Weights of a small GPT-style language model, trained from scratch on English Wikipedia.
Size: 8 layers, width 576, 6 heads of 96 (1 for keys and values), MLP 1728 squared ReLU, vocabulary 16384, 41M parameters.
Architecture: RMSNorm before each block, rotary positions, no biases in attention or MLP, untied embeddings.
Training: a variant of Muon for these matrices, 336M tokens.
MLP neurons of a small language model. Each row is named by its layer, matrix (up: input weights; down: output weights) and neuron, and shows model dimensions 16-271. Each number is 500 + 50 x the weight over its row's rms, rounded and kept within 0 to 999. Numbers have three digits each.
After each neuron's rows, "raises" lists the tokens whose logits its output raises most directly, leaving later layers aside.

L5.up111:463465433490421400514491429488535533453418523547484511511470585557562481572514461569493442553500543598510528472412475528422557542473505524523542583631376505387538443553475548558531423460504567434504513459517513428482516527526499471510571405445435471501483492485519536457479480463538482502545568458499535512509509469479542473515428413500515480530497505490551493421579479498440427527475578456500458501457466387536457478492534519501622506514541523576526500558542536482575545486569525460547492512536475562520436514480470469448491504460502469392478567500477462500557544550612518550468494613462499407461455462473533548520496454542497547456514429437533508371444461505476495445471496500447514462450511496549506472458582504470509509496470501458436594469500507447480481486547548
L5.down111:462470451602471468446448489500463433445460466572432437397538535420518574486441497438486521557476545471445483573561541486405482509553462504522478515529498437451433401618516490477482527492528606619533490556501521521504472450474522531574416401499629467486443479511455521469570516483483441518515449465524516502527517487532488549518526568474529526509558483466532512453396471557412452495482548573554536505503493502520508470513460480498492394511517432505425549567478472558533428514490483568469467453480503397514530497522513508468397503527500505484478732443569529464593500471466555525473490564427553568418550509529544446476531512517468559512516558495508513474513462510593516566590509498591473490512464528534550509514492470485630549537535510499454555461503491434531521490474488
raises: " it", " this", " whom", " Title", " the"

L5.up953:483503593414473527458470550488491516466579481452540597456506458560413407456523341589465443435458493582537506558627425471537493412515510503516419542465482485587454630507563545490599429493370555447436475454559458452498416524511476498540535568530429428473410533471603412496488467539511467478489522443478509535457504492420477510472488506624476519470433432494510428511448582431473563475518515407501457433483565472491518554604552447574463586492515481514498534563488559483523670463492485618547588486525505513516449509566540471576507482514521527470480398552488477473538516517499573552601431467504439532397493459484515565566409435545439442378406506525526504560501486469422454493538489415426517559566440503516483477510420479522526507607453432491492473507497556587610442476565503
L5.down953:513447521480528410474448468528430545557543576578509417471460518568489515579533528461462517554550500507443584486491555504520438658464455556526585466450516557502516468540607408493508485546447564450481519459581466463432540423498527451651526523458483567481483412656406547458494540402442520489562496496573479443552462533406447502441526404448424524555560486496486398479541510483457513536535439481523567416561447593457497455591482522492566492593512443526479496548471477509455513427455460537535466554460543573505497512443577589544435527569532566438493427556488584501398508456468539468500466494488561535567580526519516477556524382399540578560526471524494492512512527576483527505528480435443506524404495525527507489541577545466428569492483543483477527538438526495437474510448495
raises: "while", " time", " though", "one", " months"

L5.up1258:450508547576412600472531503534568469433458427520522520623555539431445483542516456542529505542422546485525488551505460490591457448446431454424507558555489550563521504471432585536574483506517519516418542556566504459404431469471582498490488431437496542503626573432525537505490444515522428513485552561461612500411526497424561498488451483576549519444454443463461556539525561507506416510595500463499492483464587427459485489506518506463525477533497393506418429611422460518539505569476493507552534521509495442436537503527526492496574514618450555604596477461530535445485603555600427533529496470504512519464458422531561503535501466429530429425510492553529463440504509475487662522454406539512559568572489479536498384505420415451538486486543478491509529543464556506497498534520470
L5.down1258:502483451488535532567514467501496469447433586500429540575477524454616499523462506438508470629512522480481501492460575616448423564533492465449513472593505490547538485533507552480482526633509414453473550431556547550441422496508489497518505563395463616524447496539527525533521588407482472517443503521464468504468428533494515502529420495471484566492486617443520475461376388502466506457501445494483416470545526506507501436433380513511537499537578549446602491449469516507471500547431497487514502480432535535519493493589636476507531509499517580525445598493531430539424529559459475528530431589511595543509521499523558483561514517521409515613498505509476504497604531494577445500417460453389484521530473494492523515484525486536505467473477447528538479592533448473541559447477543
raises: ":\n\n", ":\n", ":", " those", " that"

L5.up1436:497504475477546516474476485473514439500521490563489456456497557402432576505461495387564467468465495503552500485522509513510440516530434460487544499513469578531532518476493537459522555497543495512561531400533510440520516536492571604482451443424529485531577469522529515499532511429477503530468517590418449517492406481546489396513505291535529537493504469417469448460590523526468517467403475555467526493462535628557460483446576481490468442497470472528476487467485524534540464433413595520477520510541576517529531529556541474499570520540501518578468562530501543494539556499563493535491504519598430526439505490498483540501447547523435450423482517559495447519424492468489488489472556608467611486500496482542388496431480469659573547471473521501538465479546408409480466499487630
L5.down1436:542523501513559567510530515506473538492492547467523445421544514533464509481518584451518492480452509536471475518485489546486505457471506437500500472486536507596463513520490448496429502459502478523515460468430481485433462458513472505503549527536523528522570538503493529519527440506518554479485489483506503479516538491513472534492524437522504500535522502555459468514502647517530532505524535447501516481538503546406515537524480486464495551439512558526500526512556463564528505519459524532511500451597463488504477467480534451506512517461507476560512514488447501496493558523402514542448533530524514538531495490489588496517481551512490526499526475454489505528503483485543513438498505521456405404466435483488612535518497469999484528488524471534542485547502491496576533511412485
raises: " ", " |", " (", ")", "\""

L5.up1219:456480464515400514475511496473443476521462494450497486459484503484511504483469485533524525537478480566386487517540463541464517427535541481433629482483544482491498418543568519480562480514490474519499505550489454520454647479506553516381470442456494525540543604502480512479537532539438446497573454455441599469424524485442505526530525539466458514567580485462474474477455535551503502552466468462562457465457563568504562520446561425580560443508534568517468522434456555575518446493431461540532439417508617429440423488469525455522590501502561510436489536524547577450529457406548492488525493483518549536379428483503519458544485468539522463462464479564510619453563532478467434480599471517458486566500507430515568502455376502566459499531508523535598539403466482491486487411475590
L5.down1219:489522536427438486600475463512461524461531464551512554459542459429438516567405432474510518492562504522490504647503620523521444530427478529549467426554516523442525542530543495498570437580531515494501567540588564535451498501475566436454431459522518431500501543451567556505520471512563484581477552576593444565425462502542469591516404593499539522565488436522546550576478435469417510487405516490479465532539510470542420492515467477502423462498525415489377469461460537485442519474493540490560413526547459510595537474581442569484453538455474549591433484495510537421483549541453512446549507511461597489530606509482492430517559526540406459472475501471464511516477498538541562437569435507468470533577495515549554482513567463505521444409424453538528416601385536478493497430521430
raises: " it", " them", " itself", " they", " for"

L5.up601:579504553572474455516610598460504479428448431509543570489561443483554476504466446480494518503435562553558592518560431529544521523474550552573498393401410491448461471513493475546390471473527419480486533452452490503502403541521507479510454602614538484455537550478513521446382442501508523561492519588574498548426409486519504529545516555524473535520568564549456599511495529542520547528505490477430495499485479470512537629520512547470530510521490483580517530468532530498433532447502545444509561561532476434514436494542581518515575469563572473562565567488549403465530616478468456535545515493442556460482472445504476363504489446549471391435541466528557420421510556587500526514427468446435514456511473489462578460590534440457470544439599548511552491536580493523507433434490524
L5.down601:602584558547502476541540576507573519529459474450551469490529498513459518474465482579483515428490485463566398472594451452546467447488445548591505467456489504493450483470461487442427611566526576591454495441549426504473439549476464528555485500528397515600589493505529518413514470449546553483528586524510489466521531535548537516499490496472503556495541523494551458499436414432562599536520488513495548583506505457583407603528513513543470442501477436504573462557462474436462506484553492581471400458549454550405595480472526491465527512530505448501533443507534528496518533448524411512570537448492483546571507512470384561531375594518440440519511406499529475426456487523461517563599467523463485480439477472530534474584454460401541572517475435579506575422535483533434450520415450
raises: "ement", "ments", "ation", "ment", "ated"

L5.up1353:374529489521500513496481530538559506503459478487566493525445505558505466492398500454490500479566529510440501525542544512502593585474464562440472469481467593427510513500606505453468491476476500339428411559462445409473587445504472504583478511583471577498502549556528475521510552519527554530484432630367554598460493484501563445549528461538511448532522484465553476440473600552515404536556528486522518469447574453484542540437514495492508518483459540498493535531524526504459547462494519512467445536464448439492464475507550434510471492545473527451501414438470475440403527522455539471525483540464563542557514576531496461454558523387467568523513562489554482507470408441457465480503594540447527465529641463485489491568543526479557454596495497624508447415414575478533515390554595
L5.down1353:527516522508425517521603516613544512498495497507550459524451524427417527544484499455522504536424528499501612571503561438600491412519507523561455420530491480484508450430531481582454500467400491519426476580650430450468492441431437461547628568535576607465442542534500460525477431459516474499588495453597491610492395513487489483533443452529482397569420519444458462545561562431475489438472456479503462461429507462418518528434424548548528516520443498528492386563489547606438459494476528547471463493425476564426561533438537460496489443499534477505396475502513526482483475506518473537531541502485553403537482636522496417423510565533470525526411460571516476436520525504372449509606614557501437501492530614545490525558531500543526429539503463553473539534548515449520515516500562
raises: "igo", "or", "ex", "orf", "í"

L5.up1042:473529620496464556453468549421519569553498540520459489530563512490479385500517538535591513454503520567551463582460570552520466560548519565401604518465549545452505567510474520551464420518420496472534539444459457458430575528464531446555486503593518433459517502475490566506497509532455445530492563472464463418549583448509500579503418497546506620466506425468555539401518504489493545533458498557620536467541522472512486509504565468505477370479509486428588493510496494525477471528379528554574478436497511609435555380541490504488461432500580576490453544499446519484502426530491541553479531556437455549482530516522504446480554400378540490473489427419539459587535504572471403549520538502537508529496523390507527483590581490450464494470460553522496485476488491505567465548392475
L5.down1042:438562469505458460546564449552478538412478472561535503492412579469386560522640474594546409420522509585554626469512485463498515451452402496538470469533527355460434435562460535519506432387570492511474440537555491458490515460435454528502390549527557492482583467456470533489518466433510478410494410595555429540536532497498506558482414510574501438411449576510512498485503456425441541487471485555595463452500526408497444525383578417498449525535432428553673426486486548468464504461483516536437599447422604512527482484553443522492513518538536508445474570545520503446466397581469510497534593428496475521538636473483513504526510374554485573370434456493548479529437517541451460519513541482513531491438466445469448529508567501477552558464547545570446447517576559524514493544512521
raises: "ture", "enne", "tic", "ted", "t"

L5.up429:596496511470525422453507506417372390520512522587436490573461439466486505540549516527528518578490493592514503540502519617445541445552495531458542439490438548590507416554432533423519470507522483540538450515557462562536436437512449445440574432508528545594404520516553508571520546438554510504474551552514407517552527564486545474465434524550449570496526477470478523491430485453483531486441376466536494404459476485537522555456519489455486495490581412401501442477456478423508542605464533481463425460458457555466547502443626510435420484481597462420520531529461439454564460554527491432494503486561542539460478444534572406448481436431451449472594509572443440517548594490610561431522552454449491530555513549484542569523553434555526476539453512505592511548495474478473453445421582
L5.down429:624484423511413530484543456403531537471486541616494519471540490446496498556450475458599403447525467498504474559372468501502457450585550495378485589610528387537436499421505602523606585462628519488478555402462460549486469494486559407556426472477514527397432549559486397483506567572499469558455389610538527531592585545563577499536544460477518478537525463536469452582487488446611402500459590405518515601393464455454490535485542496544519442554423545527507494513444508451429554497392442426548449575530525485444603530484494488436488529577528512492548541503489598455462402545502508503456527488593491545535546471486503494419498550550567449520488516479481489534447373459461497445446480542506435558540581452521584438473439418558464491483500609432527435454563476518431513511509531
raises: " way", " use", " action", " room", " part"

L5.up1086:435489511525496408504476423509493478488480522389443519494487510429464416415542499475498438423466524518538441500443495542474518503473511438461524516534432498542473410551569444491558529526484447445507519564633485443509528578503453502519518481377377532351476607505580525394447514422412406499456575438452437467529425518494509591488484480426558489555469489483448462418569548551558538456506559507563545518412486456534482566447491517431487571455514504590460447559580520513474499362537412499507503500413429481562471533532511461556541574582519536541509571413482548473524567446447541525460498484490510495525557515472524400515575560433343408525478573639500487533497504505474449503512522564583485459575635486521463531551439512618506569489494490579508472452450507500470408536503474
L5.down1086:507465477459542482589523482503535485494537509488503536481613511517573476618543571514509419490535495467462464506491500463439514604561451573482477476528427580421443496562413558535394487444489470454542533536417490517449523540492541558527505514501631534484487525502568388527579484514542549419408536575430526449526540423521525478516495573510520435469567422527486499528560532472589506467525512494593500523533456497475464487440460483511543459528517565430452384489503561494564469469541518524388464473524568491535485514479520567577541479493512411512447513530569559484477456424602537485489544529579491562429543461514558609479550572517611567457484431480488403506533493485509522594567494550514502465476483519580611450541472425653525529424549463381493555528580568467473507571547502
raises: "\";", ";", " (", "\"", ";\n\n"

L5.up1328:452464506523454447546521489469537552472437479480548551523459556481536484481543521468485445518493524413475654525527529543595433453454554568476406495451487493451535442452440482464513420414518510475498445471559385470425442502483501500461470488542517465518556579459601504465464499422554569452515583490492602529408431456475440481448525531539434429460502577450477478477532486485556536486419441516458511510445505539500521421510516504639486500457367496500523452506506481571549525427478552443475417511484489422419423350533441488504419470489515504490458417577522422537496467511476482575466520487590440480448509441557421536418459555426499489522467549548475570440460527553466539520618489395470484485449535570471574552530427377541436516550493458508418605519490545430483553537503537
L5.down1328:412477526514403501553460481541493531488477455473523466527433521419531457463371439478425453460487478480397509463468560512472465466437533483403596583480410476495512418506420473547492550554511485484536432530465491514526579528489616550522476543464581378466415413525511535495508554397458413479531507485475500509552474525463509475575495424543400488467419456504466519549578547492526519430529417417522451486479566469447556556495454606411473560492466425504534546413505531520471411493627467488375531491429519561483497573540493447501607513466500486432521458548468525530532519494627520494448516506546448534559484452460518494441504541433511496411471479518478509481572583459541662439566518504464547498503423433482535525540514532593491504437508468541513531472491518548549521425544471
raises: "uk", " by", "za", "ru", " param"

L5.up693:428523510514478491511513525443480448491563549497378478571539448587486497525591475524455416452540472518463467455448399495484460615445510525504460430458460462510462410533468530497511527516479484481454431482400493515447480486530479518601423525544503461636544508503540483396495552499421536518487560428534505519427543525483500555499575530543557516459524429449574483457489470519455520474537538436570518386527556412463460535511430538536603477521531512533529593559483440486441530475483510549465530570529537474588551547491467554536557499543573428499495519565564421512551518508570510494505529501413591582433596426438565473501504553487477440487433332525640422504544520536452543527406540461562509494438560567495431535527436491456414470527473579527509497535499411479562532539426428
L5.down693:394446492446573489455478470567459516464543488400548313560565527496522453511485573499480441474512519503480470515462416511453538510436472487521434452559528518470503519440390342414495515478552439574447434426465513532492542466532474430566485515451550464494573471466528507478516454462598461393450454497549511462495559498480493583449546565502499435436520534546428470476534499459469524550552533500526521465473442422501409597492408514555593499445533553483573530525506465430450543559561470489452451469546501495419499501487565482506572532597477457508588549549433501474543369466457427469543483498470501519466500469530514482558474498587422498437552474508535485518513571621491553471388500552483527489442466484569479520469542508509477444419459555510428478479500458469552587450416458
raises: "ts", "ch", "t", "ted", "chers"

L5.up1594:502449538431479477464465515444536509461567531524493449527461460582582436492427479496604512457526487437522511547490508537539489413591485541443506442466490558536432556491481412536518529495467496567470521457542566521451461503486427467543406481502452543520537486502481460545480545493562382509523437415501432445494409486526451429555534488484507563404545507548591492519434436543443472517539522573540485519442460560473510565427545437493544484462535507514492458488459543345481535535487595503517559552471495521469490455479552462481519485445579505529447471459529480545542447489494441483591421610460545533451476481518392567433465445532421516467396494537495530451455476513553491460471599453421512527469455537554425523581606501494481442445493464613525484522550453459452534473426539
L5.down1594:440467484523433530344457471522484544511482483488562513490463542527469539458497534488493658444522566522432514606471466455422476459437528522482486448488471478506501499484544605494547521456501534557412582555459449572567456470492456458499557566530560423449522547505568505566551438563562570542407483408404492542533496488509397557483573563525548551517508406562445513448489550506507474480440442408447432599515507434496492476391521463518466507509519410572446605528486533487466611478552488405480440501494515514619620512558391537425468518527489491605612507533544496495530491519535511530537475498539515575543499485492509543385514573455444354440501560508548542455515489565516480558560534489447514465500547492493487510459493522474480545525545458469497392485489595519555481525393514
raises: " this", " that", " I", " there", " here"

L5.up1062:490513489465526556511568583523518494543520533428478474496553412522523586504580588517570496499439540591511423490547504566558563464494512541463445422511388486547518631499594454455529458545547521508494484520636562492476486512479439457479522520509487414464488374501536482507434500599488425520501514462509547510481499440494579532537540504449576571455503593553527489433566364462499510515441484498541593457562520577439585557568525481417485533602405506511557545478462446474430513463404501562502516504521469529468546487448434476484510464533460537480469471542476475497477575489484540530497432549532541533543572505518480451538566519512378454468453507454482426633467472535570437623562466446435618522452574558484514475455489503513548522473596476542448599474459473528507509610454447
L5.down1062:544501500535560538423508484576499574512482482578510466499526567558490512452498497392511448504508461508497495445532533512477584517464540506452420512465544489576576482550517438502479534508524414484415476567477479486407518457566462548484440476509489451479491441527461547546557489606565466474458486487464467507571461522583522515504585423500493446476433564459489493433535347553542466481501448504501485492504431521468486468553529451394519494552485555518461565489445499441453468510460505488406517459546507499476445562576477527480483547535451543506494540518504539540517470414440472497445514462510537417540461426428560458503625488502519463553547419502448541444584454428479470543512504525520375560498533486523494456523476499527480395439522513518467431527489557488463459540487433
raises: "ised", "ista", "ise", "ually", "ising"

L5.up1271:470481531477509557470463470549522471459562461554545468477513576554532529458541616404487533473543449485625486444504494539531571546500572430428574487479478567468570483446489504556398461465427492412464475511469523458487426572448432459448492582481561369484439406591488524521596565494480603538493592468422473478534581546524547410556521596484477614418512421474528499493508515337530496584531462444576454548534464542452561414497575559534467527580562585505498479511494487547481469520551476473543422561473567424491460448523555543527601473512525487515440512547416480594486457539514474464435484462520535527520586497489446489478566505440586515509496525462545507443466521459556441489505519490452588458485488542554510412506451513596490379441539557511547473518481544497483451491468445
L5.down1271:456432567515488516519570489444530407478478505400546478549455492471555454481403403522550482499506468445464408438470474552496407450411493423480522486497528544498530513554504502512506543459572536546559468505525463543533526480411495538542477490474499496516501475506531530399486470542511538433474409490503491605494491612476507428588499574556493394489564487514626404525514448480534533512515524439423558526570590553536543487554507491494446492588580489508463437465445469462516536472448446519454615464435507570460427520549535490447508419528482463499483444434465537442449560497567506413532503521445549457513523441548452531477474583477475454473495500479444465538405547648464509412527492469529487499450508435480462491513453562570548506568470482497514549539509438523602553521465521
raises: "77", "87", "76", "86", "85"

L5.up883:465573528581507435428618506515576558536514508554503451543466563557487461495500417523588531464576565493573482505556581483559504483511515510478509526386505539511579585521501543512509467467497406498466550604503464437475507560438474544491572571470516512449577492540550500504621420541455437542492456430531455447396502510541485466543514489529445461507547592500526551555559494457619510492489464458516581536499555460479488479439550477480501545504593502531481521515471567522555540487542476450521590453587470420504515492637475440343479608591549545479485531483619575465552586474507440535498539458441467537541469509423519433442642550590446448476509477445580529467506467515595530526469567569552476507498519527470413488578485456482538615580492553594499359504415513544567497504462466
L5.down883:542441393479376501474574482522513455462464572543514498503526516538501511550518491400510477599518619480524426531421472501548416535427461480522517615474477518437573489524486522452476465443483519476483526525515540515455504508510487579419554514499426479556607451429469463506458505480490421412595419411534517507489583421455412477479507428456473525529491401441554473520619459552445495412467530471466520462580511569519511551493467521519491539502516502505464559577499500439452465443565553590484524424532532509444485548526489500560438567503538532507534440458531626571527462483484516469484478440472536523525487545485448499560476514447472541536427510491566529589451535479483473592597436402543444527420530574500434584550565442544478600478507466390533524479467464468527587520495445
raises: " environment", " perspective", " source", " position", " unit"

L5.up608:381532528490406504501528554439451459458530560539609521514546464543546456522512455482427505475494467500480419545446518512472501467519456435526548465588443472541376585493471509546509499457463432436459533532527483462476571557447499542564559431493532477505481516535580523530464549510410576524534507553528488373484589521445568474474510509393532508477413526472514351509528424547501456449469494447482510542547527424461428408546360401569561524500552520489515560573462533537481451468448494538544457467560444450564582454534640453418501388596443516513502445554459546465476600484517574506538477489540536559459471487521455597567471494454487454492446470406623571601447535524481530437495490530554493477483517481512452481576590515487548460580506482511536471471564521498441510459524415
L5.down608:433538441531562501577482599573498499524547496472568502459561576478455527516467379521372530494510528514525527512432567477532509525437501518475488507489480526524456450327485524576457457450490536585522520543641466540454523535501493580482478478472506511401452452474468463466487578464486564469474461454455473504471390545527480541519442524523468474491516541592513477408406504591553544510418465494503492501494483504515498474517499435524518503539548512465549491530513452556520487577503567535430553493487533526519495610571542479546553500497459508430439575529508561448496537551467551518524611476475531539569490512506520481536520548463470424510471441523481487575521533535530484472516575491452460545561484550472513389444489422390539534440601555443583484439535499457439446449546507
raises: "ico", "ar", "or", "ion", "co"

L5.up271:598433580458432472521397406433565475589404471471437468522455481483507555503382456547498579571531464481487473591477407524484511536458590490401588517504423542523452510535499566455631489495521588459485496468492437482410481496389542451542446620503450506507522483472500484539573512439582450486540460448444505535454442463511491456495441493500549572486549509463476478516479421506509505460595545507512518434515456520536447503481600450496490495477503525507436494536424524524489536524539494540496445540530546478545546413542443528561457478489469493438574510500481408602438543476514456627418522443399516559514469473513459501496525510508498408560476498520514513529472464518531523499549544492580502509528541508564542502561512566447560498497517502543541529510535538550525551450516437
L5.down271:502441523517454473533447455510474465475509520533476477550462491470396559461536548489414554513478462447537439537541526561504567493575482465543473513470489535470522582496517500485556416560524419492567497548393508511524524486451538408512433461488515420451528612507411602490418489537597491491500548465457482560474460449536428486556437467483472556591527588588416539481387456531474469493417582501430560544506429462503555453398470519516448583447600480473502569525505576496494490440551562496536520493450500483423495335559524472444484491398459471443494506527508465484554494458521490449547395498490533415557522512510509485490492564573391520420534377486506477542561488393507448517402461426448500511524482540612446436479490490517453513542462578524568556551490589487502534427465536
raises: " there", " it's", " today", " it", " they"

L5.up1392:528494498578439520564513430391475428587479476491476514593500413494457456452514497484533450431480479468428425653486441448491480495450603538570474457535559481502546545532479465474501487590573548517401476536596458600431444415392462487480528535418571488517564446590392450459526504578527495512553441477599454561429490403582468421441562413485545543501562550504558527426441485507460486456469463445474407458537520485555477467458468480480445534480433531488492430591534544444558600512356502510555469548408418504541513410465553451485476476471450494505478458433438487504547475482510531531437540448427436484355524575445536465452494475579470490480573438512482552504469605512554477548528462519545478480497482515517539580625521416513617579582538464380562509526443566479488493475493470
L5.down1392:472495475468573451388567512466486533374493389519466476411517565510485455407487564518564405540484457537614440433520515467589517508419423512528444487538513469481475587491538546525457512575471576549516450494510561526414595484511477546501519408509467499478530560470549593551544512519548594433524502483499567494556464557477501501518499499586476401534477440570472548608419457498536520585555531557498550475558542510519560497534544473459545428538545485541554524446536531497426414428545420456482584422554491494556566535504562509499532576485577475508545412539522508470473509466531465519487612485490479396617594505491474579531562430484644515568452509434534513462529440533499566480502471519470563448459466473483535497382431505551454449535476412510447542493533463492498602487498497
raises: " and", "/s", " etc", "-", " or"

L5.up98:563378551463489428495428474465547399501542413479540514533516424513544530477512489435432534546561664501456547489490482414408527500485486481382565477598496602509516508472535449565501384409472512468521465418470361562462561443446490468494497532556456469540517406443551406557441531443577497557508481511527455516552435503485472553506477449505446401511470512523555501505504567480560573567457527404517437426451513532538487473569504495443404451485471533470437440565491441474503429535478541500439561552361505540433553425542494494481488540435533521447529463504515564455450514502576557490507495518507364421475572509523404444535528550493405518428484509566543419541609568460432463513533452555496463532453540509506479495477489504479478500489526515492486477506518528481526557467394442
L5.down98:554517507539499560527423556533502512522484576455536512467461500513495571478519553479400548540565548459531534528634399502492534451475412438553408449524477461504540536555460511498423458481515479464506552524609434535551552452540466409443479512526561490509551543477529454504578535536502466555519522502488551443454501570521455515542455403518451424503508418431502618486560466429623566537501535482524452558459504496603501451473486514578428519508541534532547419498616513526508478549498561485537453546457562572473404449471485530476558470423482475560499465529409522492518520517570565404527491435460461472424473500484500362491498378422460528485449546552516514503488480469581590449477467635591477495457484515457562494526412560549509501605541513576574397532532519526467520548419481
raises: "um", "us", "i", "ini", "ari"

L5.up1607:515518476494494444463513547409527568517456532487564467492530495512465525480506481566621440536503461517472528411495504528544457525521381539493512492459608507458419573434447456472503509452546475500472478551508518483460440450603521515538511530488587495444401431421471495459515582556599506491532451542503404485480451505450502495501541493506446554522515495555402514566467403382435489482484537582562437465492472473590580474455503524500422413372559487502521565486453525455460445443487539477482466492531506487562499547554454536464517448459422525533428469551434461621556440460559612506536558476421437502406479473570544566494529526507478556544544484543481484438526533519538484467434593487470581503526446456476499440596402443434465455432558484469548374515492456488548497494404535
L5.down1607:466498437495512544499487565497435534493513417452463421646499493447469448644555493471555499561484535455495533398499506556446432418498510483527590464528430517519501459542526631555479413445442522601475461479477536506465462517411504473469420494504533628487526627537558456536592539524467501561466503510465494536524505439445524514523510507474540490484436476435468475585467522433580475475438428553433506568413564557536538559519509499474469495482568484541423511494397515504518486420609528502513459572580527483531581421486484470436521412462522456500500484433564596525562483481497498439412460485515467364631468453515575518490494485522400468546492415522566475506556509500447511458497602482492510556546468591513578532531518494444536490573481573530543492492497430486547460429450538
raises: " Density", " in", "ities", " number", "es"

L5.up1212:435486526470502511476461416402465552543526447412479485449534535430521539570516441476434503466435493466445637500455526446508533553514503438499518512498562501465472493439514529557534461506543534513475489498437460437611514570438509518424507577465429383476563523546511537571525548533488489573454457471532485534581493374527549569620617436490459466522452465472557504541445435577500594460539493422471496438526472456461462494511451484520443555468519557498472494501495499562453583446433538516586448431411499509549641449475487457525461605446547504566477440488435521477495455532561548474547438555510483521587514520487511498533498447508580539482420545489508509509479531441533510448506521458534499512487535497631490402569462471556530505419448506520559525503466564470534542480548470
L5.down1212:474512491475412639525552456454552577454526471488520476557557478570528501394523493427414533526459574471484486442478483454510505514541435484498451464394518480573498492577519535440522573412431567487505546466554485441515479521535500398503559636499480426503622436578491552479537496514502567462536629427518624541480573507632467500550526446485560497598392514492403444524457521559554552465603529507549449471502462521552571458477430468499503488371501504447519519523440591517525556502522470529500427501579547443480576511435522493523533515537493523444510372534473627556508587592550470552485530429511526498498496462597578459464423460432471513477464492539473465492510473509480462437574480498481538594515528535520520483534514574505512582479461537598544570462516448517526595500418545
raises: "ures", "ments", "aneous", "tle", "ones"

L5.up494:549497564429507517505535524548495463472594446542508525499463553580569410425640458581496490455510465465470343632553522517504453543506480467512457506413396579483523464497529510416410482454554582516550531410530523552490473475484593432453509590506478433519550526500580532543530444459479545544503514495448471487479508478620452520506539479445506622455514513519549557469483563488624489512590464433543506441510521581546533533469468462462505532476424483457480497546578501423499544488489481467543456466502520554493549497480499553476563417405472474419566544463489466453467490470448568541567460459561436503423520436521489514525492430508478426550544572456473475564550440545539465455517502493527512476530480429511551408521544528534624522522488398503416466496470550489514480507552574
L5.down494:477537513495520443446546515529545486439558503505450451469510470486469518573484583509520429483469479477464377463400539464541539476449497478587482509545461516461482534510530580503554571350601413527493501488475540529485683419504516553552476540540544433581423545554499427466560508541523596485543491481518480462575533586537437499534584501556436431493541567560499511480487512367377445455470489553436518563475564605395540568437507531543423489466459475542492572468536530484521546507508463428543513489472536493498485560544505538428509510533509455568487574506589516518455444572493566545456502465434459476480513500517438507451497503545406529535475521455507579538505515379463472524490627443520527428480477377509494493481521397536577442442442478412480546491505506586384564554490553
raises: " same", " year", " summer", " month", " followed"

L5.up677:515536573477530493506495544514603424409505444439551497456572427583445500548548535544575414452568533497510434525536549501484584434524503512551598500623475486469441540582497502469492477501424405481488484486511460480478421460575488416526489513536476477594482525516566533488482461444602464510527483477400453479435523439460557520572535470490559372416368496519498464475447542417494527533545456481537503433388461396599449545449502441406417497520544538540570486516494452542500505457479572484465467442482497416527467543556369480540515541474443525451460552498487480494460477504532508547502516551536489490527538589505489439569444533548470422419387587543498528465530475473505501533537491543563538508441511475456452580489537474465471564512401506501502474463465433466555635432502493
L5.down677:536518509493483555465495371433513423557486499387471454443502378532510481467528538644578529473564473508408436477480570539518494493560505439430522513572475466465458504390497506444523448554495512553535473505543395446527477521524544483465438504458440414534514463499522397501362624539475565508488548534430460447489453475435534498422444566486462516566418503535489546499580453515545483528463488534489481484453572391406566461443488483470524530484439601519399493500471458661539492517413503435498519596478519415447537487509536499508502541508516569550483521549504474519382479492599511531496478537430513517473502600576488459489454525444428514471441497537527493490472503423554489496536543457493475527493539448522482551576607519532552500498440522490575524482543501540514561522484514
raises: "'", " la", " et", " le", " du"

L5.up457:505536546548464540514513451541460367490458503576465466523558503434551554469461465478491482417503513442515449474550487520645477497506593542538595560455460488588446443424467522429479497512371449425536512512436571510503501465448547518496519613470481511558505510401555522429530389430555441562519504388510488520482500481499565474586595594513514475488475440491488539586500499548563506501553480454471451479438442507532479567528468479465582590498449458495571532535550630479580465463610546509436546516572556547498472566492554394566439443537515395545460545517493482452532517492521435498546551515532422549474516446459451543514517550521481462470469507493500584494492463511538501516480479567404579467503459532592570522544620470513505501502431523393484466513503453480468455388506577
L5.down457:489453490464431463508459513560576423504549517470490495530437473504527496558583532518530557483527471523434438541542404466452520506447389513448575467438439523464481584476439392544553452521537542488460492484610552495528503389470534432586514500502528413597497443488509495466492489488445471480553479513536567538479479517559466592448549523539419549496619496447486542570557515462525532531535482546422521532500562458543504480524490511496408547437435502458458465501572483486602603434514485482510460384616599451541532352485550520516399519482491442585468505533544524494399398472562548541559428505434399536509486525500518447497550482462472534521403497521454426494445402425450461487567433519517516521542575476478439461502555590413474520583472499567545522468513387558508527515419407
raises: "ched", "ful", "amed", "ows", "ared"